From a checkpoint of a small transformer trained on Wikipedia: rotary positions, normalized queries and keys.
MLP neurons of a small language model. Each row is named by its layer, matrix (gate and up: input weights; down: output weights) and neuron, and shows model dimensions 48-175. Each number is 128 + 32 x the weight over its row's rms, rounded and kept within 0 to 255. A neuron's up and down rows have the sign that makes its largest values positive.
After each neuron's rows, "raises" lists the tokens whose logits its output raises most directly, leaving later layers aside.

L4.gate238 [137 112 107  95 158 121  97 120  81 134  98 109 157  89 137 142 140 118 101 101 135 117 184 174 131 123 166 120 148 151 129  86 170 117 110 142 168 111 210 149 124 103 146 138  90 164 146 110 154 137 183 195 103 155 154 169 122 109 149 135 136 154 159 158 161 107 150 121 142 102 129 157 151 120 136 115  74 157 106 106 160 103 135 120 108 145 122 113  97 163 178 151 167 102 117 179 167 167 131 133 227 106 105  88 142 106 128  72 127 148 117 117  65 172 120 163 123 127 153 130  97 103  71 113 132 190  98 179]
L4.up238 [136 125  99 114 170 158  76 125 138 120 112 119 177 106 109 146 133 124 106 115 138 122 166 168 124 119 120 103 125 134 147 106 169 130  94 144 168  94 188 169 126  90 111 112 103 182 158 118 156 113 155 153 114 160 152 176 126  97 120 161 105 117 162 140 124  75 149 126 179 114  98 150 135  97 111 133  84 157 115 120 161 135 114  94 111 169 106 139 109 142 139 176 160 111 130 171 160 167 164 137 235 131  99 126 149 121  90 101 137 133 148 157  82 147 151 164 145 100 159 146  88 113  84  83 136 193  97 192]
L4.down238 [209  99 114 141 139 174 107  85 128 157 116 118  77 140 163 115 126 138 142 133 134 110  80  87 151 143 115 144 109 148 117 156 157 149 140 154 120 127 181 113 114  86 114 181  94 118 133  82 114 150 172 135 132 116 178  95 119 137 115 156 131  96 131 162 128 120 150 102 100 147 106 145 101 130 136 151 176 130 117 102 118 163 142  91 133 101 137 199 125 170 135 195  78  92 132  86  87 104 146 109 146 135 118 150  85 108 114 161 114 182 155 121 169 131  90 180 116 107 133 147 100 104 115 134 149 145 152 198]
raises: "-", ",", "'", " (", ";"

L4.gate106 [159 129 138  98 129 136 109 134 169 123 103 173  59 114  82 143 115 123 107 135  98 112 106 181 102  79 163 142 120 171 137 108 140 166 148 133 105 200 149 135  54 102 168 193 117 174 140 125  92 121 137 211 121 157  80 170 142  61  88  98 158  75 154  93 152 166 112 126  98 110 160  89 146  72 158 134 183 172  73 124 164 126 197 101 145 128 100 137 137 145  99 111 122  80 124 142 106 175 102  92 140 145 121 177 132 100 151 114 145 103 132 121 110 156 105 178 163 139  65  42 111 129 187 157 149 106 140 162]
L4.up106 [131 117 112 108 107 131 140 145 172 145 112 175  58 143  98 131 147  98  94 156 111 145 110 180  80 124 131 124 140 180  94  64 162 164 146 157  85 189 140 147  46 128 162 162  93 143 170 118 116 107 107 200  75 127 100 162 139  58  54 127 159  88 178  91 156 135 133 141  83 106 133  88 111  47 179 117 126 168  97 180 164 145 131  99 136 185  90 147 112 157  84 151  77 116 118  94 110 136 109  98 125 139  92 178 131 140 129 121 151 108 119 137  86 149 113 161 159  99  65  68  92 125 207 162 151  78 140 184]
L4.down106 [157 113  93 145 145 111 142 104 110 204  33 141  91 106 141 128 139 102 107 126 120 136  86 168 110 148 144 125 101 176 126 100 141 142 151 161 106 144  94 159 127 109 178 178  98 158 145 110 121  94 134  94  95  95 163 120 103 128  87 138 116 138 144 130 103 105 163 152  83 162  99 112 109  54 148 182 121 154 146 143 145 143 137  86 136 157 102 172 163 119  61  96  93 135 148 105 138 111 136  81 156 125  57 125 170 179 117 131 127  98 150 119 139 115 125 132 150 127  96 178  73 107 149 140 154 124 124 147]
raises: ".", "-", "'", ",", " ("

L6.gate494 [139 106  77 175 196 143 154 147 122 102 118 143 167 115 125 121 127 103 143 153 140 141 137 170  75 126  76 115 103 184 145 120  87 156 173 117 191 165 146  79 104 120  93 108 161  79 144  96 120 107 117 136 135 121 141  95 149  81 146 168 170  94 131 164 110 120 185 137 152  98 169 144 144 114 140 154 129 161  85  86 128 106 136 146 111 206 160 111 118 128  90 148 157 111 156 178 127  95 177  86  68 184 184  99  92 146  88 115 199 150  74  86 115 123 154 212 107 153  75 122 115  89 103 147 178 146  84 124]
L6.up494 [103 112  97 144 138 155 153 104 129  79  97 161 192 207 117 132 160 126 115 159 103 133 140 144  69 174 109 143 171 152 143 132  89 142 190 117 189 159 137 131 126  98 102 147 134  64 141  78  92 136  79 135 133  61 126 168 109 121 131 148  98 114  87 149 135 158 101 113 156 112 144 141 128 127 121 147  94 181  69 122 123 106 173 110 133 164 147 141 115 172 134 197 135 148 117 180 207 132 161  79  99 181 203 134  89 111  61 123 181 155  97  43 118 132 171 161 139 141 115 141 162  95  82 195 129 130 154 103]
L6.down494 [146 158 131 100  32 113 107 109 119 176 126 105  93 164 153 127 127 156 116 121 135 104  98  72 201 120 123  80 103 110 126 139 126  89 129 118 124  74 131 124 207 141 115 117  86 155 146 129 164 147 119 104 112 143 126 138  87 185 126 105 150 115 172 118 138 162 104 136  99 122 116 108 147 121  91 117 195  75 142 177 167 146  98  73 134 112  39 145 159 117 139  91 100 108 112 124 130 150 166 108 162  52 119 152 187 148 110 118  88  93 169 142 156 151 150  51 111 112 159 173 131 133 187  81 118 150 127 118]
raises: " of", ",", "a", ".", "i"

L10.gate787 [172  98 166 120 157 136 132 149 126  88 148 176 112  86 109  73  95 106 137 120 100 105 130 132 150  66 148 133 150 146 132 163 100 118 134 130 151 116 133 188 150 170 190 172 212 132 151 116 103 188 165 181 131 145 173 142  98 169 183 142 160 142 151 127 124 170 154  93 179  60 146 129 124 161 124  88 140 125 109 105 122 129 174 102 120 117 122  81  65 134 118  93 103 146  62 142 156 183  68  86 131 120  71  52 164  55 105  99 108 133 119 165  84 191  93 160 112 105 123 135 155 120 124 138 133 172 151  90]
L10.up787 [128 104 107 133 152 135 110 129 188 107 157 148 166 122 180 109 124 169 110 113 136 120 131 164  55  80 146 128 143 124  98 151 100  73  90 155 135 152 102 149 175  95 197 157 125 134 149 109 137 125 113 210  83 152 104 152 104 170 151 136  88 149 138 122 128 177 157  72 108 124 135  96 117 114 188 149 102 156 142 104 222 147 129 110 159 121  85 126 123  93 145 111  76  83 142 151 119 122 137  73 183  76 163 116 142 126 114  90  74 104 151 138 100 151 186 173 181  79 137 141 167 100  97 132 108 177 186 133]
L10.down787 [ 75 150 104 163  67 174 155 136 171 148 125 147 179  97 162 150 147 160 118 165 150 156 100 196 124 177 188 128 123  87 133 152 136 110  98 160 138 113 104 103  81  91 110  89 117 143 134 134 132  74 114 121 143 118 113  86 172  84 119  90 167 164  90 148 166 106 105 134  90 164 109 110 137 129 107 168 149  83 148 109 136 134 102 105 135 165 150 173 134  67  88 156 150  94 197  88 109  84 182 106 135 134 171 190 136 185 150 159  99 114 117 140 146 168 193 122 124 159 161 120 114 143  97 103 107 127 125 161]
raises: " |", " ", "2", "0", "6"

L8.gate562 [109 109 120 145 137 142 160 126 101  77 144 141 124 131  78 137 128  76 103 129 110 129 113 204 125 198 134 103 204 164 147 112 123 170 150 141 144 149  86 128  86 132 167 126  95 115 108  57 126  92 145 136  84 170 111 157 148 165 117  59 119 178  98 111 143 131 111  59  94  61 127 130 147 163  88  96 174 107  71  97 131 123 132 116 185 151 119 119 144 147 165 126 130 156 139 116 117 138 120  85 114 167 170 133 142 123  73 136 115 142  53 121 133 110 142 166 131 111 169 123 115 151 149 179 137 198  99 119]
L8.up562 [101  97  84 117 125 145 145 122  89 114  94 110  67 123  81 142  95 141  97 203 103 123 124 101  65 224 132 142 172 151 174 180 106 134 122 156 111 154 134 103  75 109 132 159 133 106 146  96 107 131 115 160 106  89  75 120 140 132 123  93  66 136  61 180 118 142  59  87 122 158 116 136 120 168 134 140  87 163  72 128 119 100 173  76 197 215 115 136 168  65 114 197 109 123 127 127 118  82 130 123 126 161 185 135 152 135  85 111 165 120 133 139 159 129 165 231 106  98 145 115 127 133  96  96 154 191 122 118]
L8.down562 [137 134 113 132 185 103 103 149 137 138 149  74 147 113 168 109 132 157 195  82  92 143 159  94 136  71 144 107  94 137 106 124 197 141 125 136 152  95 153 157 184 121  88 138 148 138 114 186 133 162 114 143 164 101 108 103 168  74  93 187 143  51 193 128 135 136 137 216 131 127  89  98 137 100 127 150  51 116 165 184 174 173 168 169 119 115 158 144 107  98  87 108  73  48 172 168 129 148 138 150 175  91  95 129 106 133 159 105 116 106 189 117 113 124  80 102 174 170 113 147 108 119 142 104 118 124 164 123]
raises: " from", " across", " of", " in", " on"

L9.gate866 [124 140 120 144 176 156 138 145 113 177  96 154 139 156 172  71 118 114 150  99 228 125 208 135 135 106 173 148  93 131 106 105  65 209 148 120 103 146 144 135 116 140 101 197 120  97 113 137 176 159 127 108 123 166 144 134 106 153 139 109 130 127 137 207 165 108 158 141 142 139 112 109 141 109 120  93 114 133 118 139 136 103 104 137 113  82 141 123 134 201 159 138 135 116 184 116  89 104  81 169 125 170 155 147 128 194 131  47 142 141 105  76  70 136 130 119 120  90 142 184 111  75 154 122 134 122  45 131]
L9.up866 [109 119 136 113 138 163 145 116  83 136 142 156 139 104 127 101 106 124  79  67 241 135 123  74 140 121 149 109 137 140 144 135 118 125 123 202 134 174 131 158 101 110 102 144 125 166 144  98 208 144 122 109  94 121 163 187 128 151  93 135 149  97 168 149 147 108 100  91  91 174  80 119 179  84  77 134 128 147  97 121 133  78  81 128 189 118 112 146 115 192 111 153 100  51 126  83  96 121 105 176 174 160 132 130 131 144  99 105 127 145 142  87 158 141 148 157 152 117 200 172 138  71 143 104 148 117 148 144]
L9.down866 [150  70 145 106 100 124  67 141 151 129 113 114 147 128 104 177  89 105 121  88 105 119 123 104  46 126 121 117  96 155 132 173 136 110 128 156 137 140 189 154 132 120 149 150  85 119 120 132  68 115  95 125  38 136  86 112  99 159 139 100 160 153 115 118 136 147 115  67  77 165 109 149 177 156 120 179 148 128 126 115 131 132  97 114 142 106  98 175  97 109 128 188 118 108 138 136 152  98 142 128 172 156 100 139 135 161 177  93 110 142 103 128 141 128 112 110 214 181 153  81 127 125 136 104 118 113 130 137]
raises: "'", ",", "-", " is", " of"

L11.gate1021 [102 162 176 124  94 191 103 153 111  38 139 216 162 121 111  56 157 100 136 113  97 136 193 167  80 112  61 153 101 117 142  87 139 142 141 140 118  98 122 150 105  69 150 105 140 143  95  52 141  94 203 138 108  63 141 113 135 143 134 108 158  84  76 134 103  87 118  66 143 153 135 123 106 127 132  58  91  94 127 202 138  81 102 116 158 168  87 129 105 158 151 174  85  97 149 108 114  94 125 123 146 132 141 103 115  98 124  88 138  78 122  85 131 156  74 114 103 120  96 147 142 126  81  92 118 142 197 137]
L11.up1021 [130 157 108 187 148 107 144 133 140 103 137 156 199 117 134  84 117 127 111 119 166  78 151  63  92 104  78 136 102 105 105  44 145 182 182 116 106 138 153  93  51 149  61 130 147 134  74 169 130 121 134 146 127 100  90  98 138 111 100 119 103 145  88 171 129 142 176 127 158  83 163  88  84  93 100 139 138 160 118 159 176 126 171 143 147 116 158 118  86 140  66 141 154 144 185 128 176 138 179 117 100 158 103 144 109 128 115  80 136 194 119  90  95 164 125 137  70 165 195 133 147 158 135  68  74  71 155 107]
L11.down1021 [136 174  73 100 105 134 114 107 136  93  77 125 143 141 114 129 153 110 155 108  92  88 145 122  91 115 131 174 177 161 142 156 113 143 160 118 145  96 151 153 124  95 186 150 105 163 169 117 123 115 157 149 146 132 143 215 168 129  90  93 113 134 196 122 187 149 111  91 162 133 166 170 196 126 192  87 159 122 133  80 152 130  94  57 176 132 129  89 163  74 130 148  99 145 106 131 169  95 102 118 158 113 110 114 129 132 131 156 116  91 181 103 113  96 126 134 143 154 117 156 136 109 150 123 199 163 142 133]
raises: " of", " and", ",", " in", " with"

L3.gate584 [106 143 117 154 153 164 103 140 132  89 157 182 129 137  98 114 174 139 136 115 142 151 137 130  74 121 127 156 157 107 164  95 167 135 166 120 171  97 137 111 184 137  95 107 123 123 123 165  94 140  86  78  74  72 142 107 163 115 148 129 176 158 129 141 191 158 153 160 124 141 185 145 104 177  85 101 140  91 144 186 115 163 140 138 101 154 129 146 147 123 137 132 144 157  98 117 143 158 123  40  83 178 142 159 107  89 102 108 147 126  98  81 186 116  39 116 140  96 122 136 105 138 144 131  68 163 166 147]
L3.up584 [128 156 112 157 158 115  85 154 172 112 128 117 121 154 189 139 198 125 129 132 137 156 107 120  83 134 110 121  96 172 155  98 175 142 102 126 168 138 133 108 158 139  45  91 130 154 128 150 100 100 116 111  89 121 146 122 120 148 103 154 159 113 137  89 139 143 141 180 130 156 111 195 111 174  93  90 133  92 204 156 111 165 146 139 105  79 108 140 176 124 189  94 110 188  75 129 122 126 120 106 111 155 116 119 110  81 114 127 135 155 106 143 151 129 100 141 135 117 141 159  51 137 132 103  34 208 185 127]
L3.down584 [159 137 112 109 102  98 114 137 109 175 182 166 142 125 140 131  93 135  84 158  96 129  86 161 147 131  82 107  86 144 106 179 134 148 128  90 129 118 127 116  53 122 163 155 116 195 126  99 107 134 143 151 154 140 162 146  70 160 131 150  97 128 134 168 127 122 113  97 118 115 124 107 183  98 123 128 131 101 115  94 174 136 129 141 120 138 114 148 139  98 110 133 124 156  91 152  92  95 129 159 165 165 117  81 141 132 116 124 173 149 130 146  77 143 149 161 175 162 106  61 143 156 132  97 185 132 118 125]
raises: ",", ".", " and", "emb", " ("

L10.gate8 [162 131 183 109 155 131 109 109 144 204 131 163  61  87 134  98  47  51 167 121  86 187  77 107 142  98 157 217 129 166 144 134 168 179 208  79 123 145 114 164 126 148 150 139  95 116 158 125 132 163 127 132 106 112 202 124 126 166  89  77 147 111 139 150 116 151 125 155 108 106 127 155 111 138 113  77 125  87 133 137  54 151 100 160 153 168 147 136 133 122 170 105 128 189  87 126 141 122 102  81 127 127 127 115 118 115 120 123 153 162 118 117  61 142  78 132 142 153 135  99 124 120 139 131 139 140  98 131]
L10.up8 [151 155 131  80 144 140 114 160 143 187 137 139 119 116 149 128 142  44  97 133 123 115 114 101 172 123 193 138 107  73 160 121 130 199 172 177  89 169  93 149 158 144 176 148  84 174 132 124 138 143 113 151 136  81 115 172  99 145 129  86 183 117 142 126 121 195 120 151  79 117 151  86 130  72 106  95  96 108 100 151  78 141 125 107 153 172 115 125 162  96 180  96 103 173 111 143 155 127 110 117 152 113 157 171 148 153 151  61  63 196 152 130  77 134 108 138 190 122 138 151 129 120 119 131 154 154 139 146]
L10.down8 [110 107  72 123 133 116  73 136 150 147  65 193 121 143 108  85 100  89 164  84 181 165 110 111 135 107  99 123  84 100  96 161 176 135 156 144  87 132 162 149 178 150 129 119 100 178 115 149 134 142 170 132 156 124 157 149 129  35 114 146 136 117 113 133 103 132 136 118  76 119 156  80 132 123 148 217 149 105 163 187 138  94 100 153 170 212  62 139 158 119 140 157 108 103 107 134 144  73 137 130 165 153 200 151 112 175 132  93  38 159 138 154 183 161 160 127 166 112 177 123  81 142  80 125 129 144 139 168]
raises: " ", " |", " and", "-", " first"

L10.gate870 [147  95 175 147 136 112 117  92 101 121 124 110 143 187 140 120 188  91 175 132 116 139 124 157  97 113  91  73  97 119  85 150 105  98  80 160 163 123 149 152 100 124  97  98  91 101  80 181 138 162 143 156 149  87 113  81 134  82 175 133 167  81  60 168 112 150 139 136 199 143 158 158  95  80 139 114 164 130 154 153 114 126 109 109 131 114 180  91 168 136  86 183 147 176 158  82 156 108 146 169 125 110 114 143 115 212  56  81 144 136  72 190 173  13 140 187 125 114 128 146 119  45 201 106 161 150 166 178]
L10.up870 [121 110 161 121 128 122 111  76 147 118 162 193 102 141 158  87 117 114 177 106  79 123 158 106 119  77 131 176  87 125 125 126 112  33 114 159 102  98 124 151 116 179 129 204 127  72  75  60 146 152  92 113 101 120 115 135 114  29 193 108 142  79 130 131 136 114  94 144 196 177 170 142 157 153 115 169 115 123 173 196 149 147 140 107 129 144 142 108 149 145 117 176 139 194 108 138 129 166 150 122 124 130 199  81 100 144  58  91  72 136 142 157 122  93 107  96 131  74 178 156 125 113 146 147 151 163 151 129]
L10.down870 [ 90 143  68 140 156  95 161 142  75  84 109 123 129 172 170 136 121 123 195 168  34  75 157 121 117  77 190 178 110 139 179  86 102  95 147 117 126 148 119 145 163 175 126 176  80 116 169 161 149 107 101 181 131 111 130 149  91 127 144 119 134 122 107 123 137 122 105 119 126 126 117 197 114 137 134  57 100  77 153  73 103 140 153 152 108 109  59 111 124 129 143  74  90 116 112 159 104 130 142 133 176 158  87 116 141 108 134 149 103  97 134 122  47 140 112  69 125 124 141 155 180  70  89  86 185 115  77 174]
raises: " and", " of", " history", "'", ","

L4.gate520 [141  99 103 126 176 145 148 179 125 170 128 182 119 171 133 136 199 145 118 122  70 101 149 134 141 119  95 147 200 201 193 161 164 161  96 118 168 145 123 101 114 154 142 127 176  94 102 106 168 129 116  81  85 125  97 132  95  91 121 171 113 157  88 134 162  98 116 145 116 128 131 103 131 165 105 143 154 155 124  74 161 185 154 115 119  98 111  93 173 101 128  85 177 155  67 166 187 143  99 157 114  90 182  82  89 134 126 132 172 128 132 127  69 122 161 144 127 145 113 150 114 144 159 141 138 136 175 134]
L4.up520 [136 121  97 115 167 153 152 196 131 176 143 172 127 187 120 136 182 116 127 115  86 118 154 142 148 101  91 151 195 189 185 165 185 156  93 104 158 147 134  99 101 145 138 126 161 108 100 124 153 128 125  92  78 122 117 134 110  92 119 157 125 161  90 136 148 101 113 135 118 144 143  90 127 184 101 143 141 162 136  95 166 169 151 106 106 106 139  85 152 132 127  78 173 147  67 160 190 156  77 154 102  94 182  78  90 125 113 142 136 108 128 132  66 124 155 149 116 160 115 135 124 148 174 133 134 139 157 138]
L4.down520 [136  81 160 107 149  79 128 124 111 136  91 116 133  83  70 132 167 106  87  90 115  93 139 120 115 156 188 126 157 127  78 128 126 156  75 148 128 150 115 138 120  78 104 108 128 161  77 138 125 143 125 139  90 162 124 150 137  84 125 110  76 130 120 105 186 140 149 156  89 143  95  83 119 136 151 136 115 189 100  61 185 142 131 141 173 149  98  84 144 121 123 114 153  84 141 115 175 133 137 167 167  42 203 152 138 146 121 158 140 104 158 132 101 164 183 108 103  98  92 164 111 119 126 161 173 123 160 123]
raises: ".", ",", "\n", "2", " "

L3.gate596 [114  69 164 113 176 180 129 176 148  69 124 149 119 141 153 210 136 147 118 169  44 142 160 128 112 171  70 105 108 151 109 119 169 106 189 117 122  78 162 145 132  88 138 205 135 111  99 109  93  91 169 164  77 121  95 163 106 131 107 102 145 151 149 133  86 143  98  89 105 100  96 152  94 153 140 113 129 172  78  83 125 126 112 129 126 161  95 111 102 112 153 171 102 173 133 187 127 174  68 118 152 170 134 110 184 112 123 120 130 154 115 151 107 151 156 196 130 147 142 119 113 153 101 134 105  47 141 103]
L3.up596 [123 143  78  40 145 135 150 116 110 138  78  92  80 127 106 174 145  84 104 134  80 148 127 117 106 123  64 139 110 143 117  50 158 128 174 141 172 138 152  82  53 132 132 137 128  99 128 101 127 113 129 131 141 116 112 147 173 147  97 113 138 103 154 140 103 165  87  97  86  60 110 139  66 152  95 197 122 173 114  81 166  95 166 141 126 153  88 136 102 135 128 147 117 128 122 143 207 215 114  79 171 162 128 119 168 156 156 160 108 193 126 123 127 124 133 142 125 143 135  90  83 157 104 148 143 127 127 174]
L3.down596 [135 123  93 135 131 113 128 110 114 156  70 123 103  94 117 110 128 103  73 145  97 143 129 149 115 144 127 118 140 109 141 140 168 116 128 165 117 142 115 122 110  96  95 133 107 158 144  72 134  96 117 128 127 154 129 142 172 145 111 161 149 112 116 119 101 158 147 105 157  89 143 147 132  98 162 175 120 143 152 101 105 169 109  68 161 117  92 162 102 149 109 137 104 145 127  96 184 117 137 104 156 147 108 145 159 158 148 149 122 167 200 155 107 145 137 105 121 126 104  84 106 129 155 148 133 141 119 143]
raises: ",", " and", "'", "-", " &"

L6.gate620 [154 174 152 183 107 116 139 181 195 167 106 128 190 128 122 126 128 133 129  99 147  62 102 151 107 123 111  91 160 198 176  98 144 106 158 120 198 129 134 115 118 149 148 199  94 121 155 149 153  92 153  94  90 157 156 112 131  99 134 197 110  83  99 144  98 128 161 120 179 159 156 101  67 107  80 169 199 151 203 112 119 115  48 102 108 105 125  78 101 130 188 111 140 151 121 166 123  91 195 169 132  86 129 205  94 168  67 111 102 121  69  99 112  94 146 152 104  86 148  98 167 152 103 131 142  93  95 153]
L6.up620 [123 126 143 138 161  71 187 133 127 118 128 114 117 119 160 165 171 137 173  86  75  89 145 119 123 117 171 149 157 145 133  69  82 151 158  88 145 226 134 101  91 177 143  99 125 132 103  97 172 128 156 103  82 134 112 181 140 167 152 138 106 140 128 105  68 104 127 133 142 105 140 121 161  84  59 133 118 156 100 111 160 107 132 134  77 125 111 120 187 137 164 115 158 163  77 171 142  50 154 175 119 130 116  86 133 135  75  89 171 126  80 132 116 113 152  89 115 120 146  70 138 152 170 118 138 169 139 135]
L6.down620 [162 105 102 151 176  77 118 145 145 186  98 132 111  97 113 149 155 125 151 135 123  98 113 171 138 113 149  73 179 131  89 108 120 151 116 146 143 142 111 123 117 180 141 137  62 116 100 111 135 148 141 109  66 187 119 170 120 122 162 132  62 126 122  99  94 109 142 132 123  90 132 124 112  84 160  76  81 149 154  65 197 154 129  95 108 134 116 120 200 140  82 170 105 173 122 131 111  93  66 160 129 117 124 124 171  81  72 167 114  71 184 146  81 111 120  98 150 103 110  72  78 154 160  82 159 132 144 128]
raises: ".", ".)", ",", "'", " of"

L3.gate311 [129 129 136 125 109 162 178 143 137 137 107 200 140 157 127 133 133 165  98 132 129 114 126 100 115 151 144  64 156 108 172  85  63 147 105 133 142 165 135 218 182 148 140 107 153 103 149  79 153 117  91 163 157 150 179  79 126 188 130 163 138 111 171  87 135 140 133 106  97 105 135 109 110  90 134 126  85 129 131 103 105 184 161 120  99  88 114 108 126 107 110 114 169 124 129 108  83 145 138 141 110 117 144 126 112 134 137 158 182 157 130  69  83 123 114 150 110 109  76 116 158 163 150 227 118 122  74 105]
L3.up311 [179 131 138 175  89 119 129 173 137 128  88 168 125 167 153 159  97 168 128 151 134  76 113 162  99 122 158  78 105 118 174 116  98  71 171 163 133 175 105 165 221 124 144 148 139 120 106 120 127 150  90 160  80 117 112  82 109  78  96 164 159 107 196 107 148 169  66 111 103 152  75 127 125  97 155 150 100 194 131 131  94 148 109  24 142 128  82  95 146  79  91 123 147  97 108 159  79 134 170 136 120  97 127 148 129 180 128 164 172  88 123 118 103 152 126 135 108 133 177 162 158  95 157 112 180  83 107 115]
L3.down311 [ 75  95 110 186 170  93 138 127 169 111 132  99 129 141 109 151 133 124 133 179 145 105 141  96 130 148 117 135  57 134 141 130 113 105 116 203 120 133 139 125 157 111 166 110  94  86 114 120 131 145  77 138 134 119 141 115 134  75 101 154  99  91 153  94 113 206 152  76  81 181 111 129 103 119 172 189 117 187 110  91  72 186  91  75 134 115  95 138 107  78 121 128 106 134 110 134 141  87 190 116 178  69 127 157  91  81 136 155 120 136 125 102 143 100 127 123 110 111 121 148 104  91 108 109 133  86 106 148]
raises: " ", ",", "s", "ks", " ("

L4.gate442 [132 153 147 130 158 128 151 134 130 122 105 113  85  71 135 133 101  94 156 130 103 172 108 137 102 132 141 146 130 139 124 108 129 119 136  94 141  42 158 159 122 121 151 137 132 171 121 118 101 209 162 110 163 121 124 140 136 140  95 143 177 143 104  96  75  88 117  72 136 130 144 178 124 104 117 138  83 135 170  58 129 133 169 127 108 124 138 128 111 141 151 117 155 135 121 119 234 124 122  97 141 136 142  62 162 150 133 118 151 115 130 145 141  88 108 171 143 123 176 171 117  51  97 167 136 132 112 197]
L4.up442 [131 119  54 136 137 142 126  70  80 135 101 117  79 179 148 130 116 158 129 162  69 150  74 109 147 114 138 157 103 165 134 113 118 112 122 116 155  99 126 201 157 112  76 104 149 138 107 127 119 108  95 129 145 136 104 140 142 133 118 150 172 101  86 156 140  79 175  68  94 118 138 173  85 164 163 146  47 183 225  85 182 121 145 116 156 149  77 148 125  64 133 142 115 151 169 122 179  95 131 117 146 182 159 122 136 211 134 150 126 116 169  99 117  82 207 211 169 136 129 187 122 101  77 150 105  80 106 140]
L4.down442 [119 130 103  84  97 195 118 162 137 117 111 155 130 187 138 154 141 124 107 150  90 130 114 113 101 194 131 135 139 109  88 169 211 128 107 190  98 157 147  87 116 135 100 137 100 117 143 103 103  80 115  66 108 124 140 131 134 130 108 170 112  44 120 117 151 124  83 157 119  80 158  91 116 106 124 178 153 115 107 166 123 144 115 118  84 128  94 109  88 154 165 155  71 129 155 103  56 176 172 136 139 113 112 186  93 131  92 163 126 155 146 142 157 115 148 139 100 148  93 106  91 106 132 120 148 100 141 147]
raises: ":", " |", "-", " ", " ("

L9.gate233 [142 158 185 104 163 134  94 104 126  84 126 128 108 164 103 124  69  81 161  84  97 117 119 128 183  70 103  98  78  88 155 123 141 110 162  77 174  79  99 176 138 145 110 102 156 123 127 141 146 143 182 173 169  82 120 135 114 131 150 149 120 138 143 134 133 116 112 164 159 126 181 135 138 128 120 160 171  61 142 150 107 207 139 138 130 130  92 157  75 119 124  92 171 150  65 131 162 189  94  51 115 130 108  82 146  93 122 122 141 142 135 108 117 119 120 123 100 127 135 127 125 127 222 121 124 114 130 145]
L9.up233 [105 120 129 104 162 184  91 173 103 157 194 103  95 110 145 109 139 101 100 108  89 110 141  80 131  98 128 136 112  91 138 135 143 143 141  81 155 103  84 148 171 109  97  86 147 178 144 144 143 120  80 103 107  33 128  83  75 137 108 136 129  38 173 117 111 111  97 169 146 137 115 138 162  64 144 107  96 113 144 125 128 155 156 146 170 138 146 204 149 168  90 128 157 122  76 158 139 161 144 120 101  93 129 106 147 101 140 174  84 144 205  63 151 125 162 111 149 106 137 157 120  90 114 111  96 102 104 194]
L9.down233 [174 110  83 147 111 146 166 182 122 157 129 169 137 168 151 148 165 121 125 192 105  93 104 101 138 167 140 119 156  93  77 140 122 185 118 211 146 162 121 151 158 164 151 125  97 151 158 133 120  74 116  80 138 122 178  92 173  93 113 141  89 135  95 118 173  72 122 126  67 135  79 136 102 152 152 113  92 121 148 130 125 111 104 118  91  91 137 128 102  47  88 120 111 104 115 167  61  78 161 157 133 106 131 162  85 111 168 155 127  80 168  99 143 140 149  78 146 138 112 136 143  81 100 129 186 108 124 148]
raises: " and", "-", " ", " |", " of"

L8.gate684 [116 160 107  83 107 113 152 187  73 100 156 176 105 119 147 126  93  51 168 162 125 184 120 119 109 122  64 118 107 119 147 125 149 160  76  92 128 125 118 112 168 149 132 166  42 130  98 116 104 149 167 169 146 140 100 164 104 159 138 131 120 114 119 121 180 110 145  94 155 111 153 108 100 142 124  65 151 150 178 171 107 145 112 158  93  84 161 156  98 127 144 134  90 137 130 136 122 154 119  63 149 113 103 108 113 128 144  93 156 138 115 141 159  84 108 191 124 106 137 126 165 139 143 148 127  85 133  97]
L8.up684 [104 165 150 128 103  90  99 211 101 158 121  95 121 130  81  94 132 109 115  84  93  96 150 100  97 120 166 126 144 144 148  75 200 128  92  96 160 178 163 176 105 167 100 127 107 153  67 129 154  84 174 118 120 150 109 143 132 135  58 169 118 125 101 148 136  77 153 159 112 135 130  69  92 119 125 147 123 120 172 153 133 169 163 159 129 145 119 127  91 106 124 178 132 162 147 204 177 115  48  63 147 129 107 142 124 188 146 118 171 125 102 119 145 111 165  95 160 132 135 180  93 195 109 153 189  90 142 140]
L8.down684 [135 171 106 111 121 141  94 129 122 103  77  70 174 113 137  91 125 139 146  98 160  44 116 145 144 122 183 119 130  93 167 136 134 161 113 116 185 137 162 104 114 123 103  84  50 128 104 124 140 156 165 131 135 193 171  93 141 145 102 120 151  92 186 138 103 101 143 133  95 170 116 141 146 128 101 159 165 123 120  87 153 200 103 122 134 153 122 135 172 122 183 160  81  87 121 118 126 103 133 126 161 176 124 173 188 154 130 114 114 102 146  97 113 142 118 165 176  98 104 178 142 166 152 120  87 124 131 154]
raises: " of", " with", " by", " from", " for"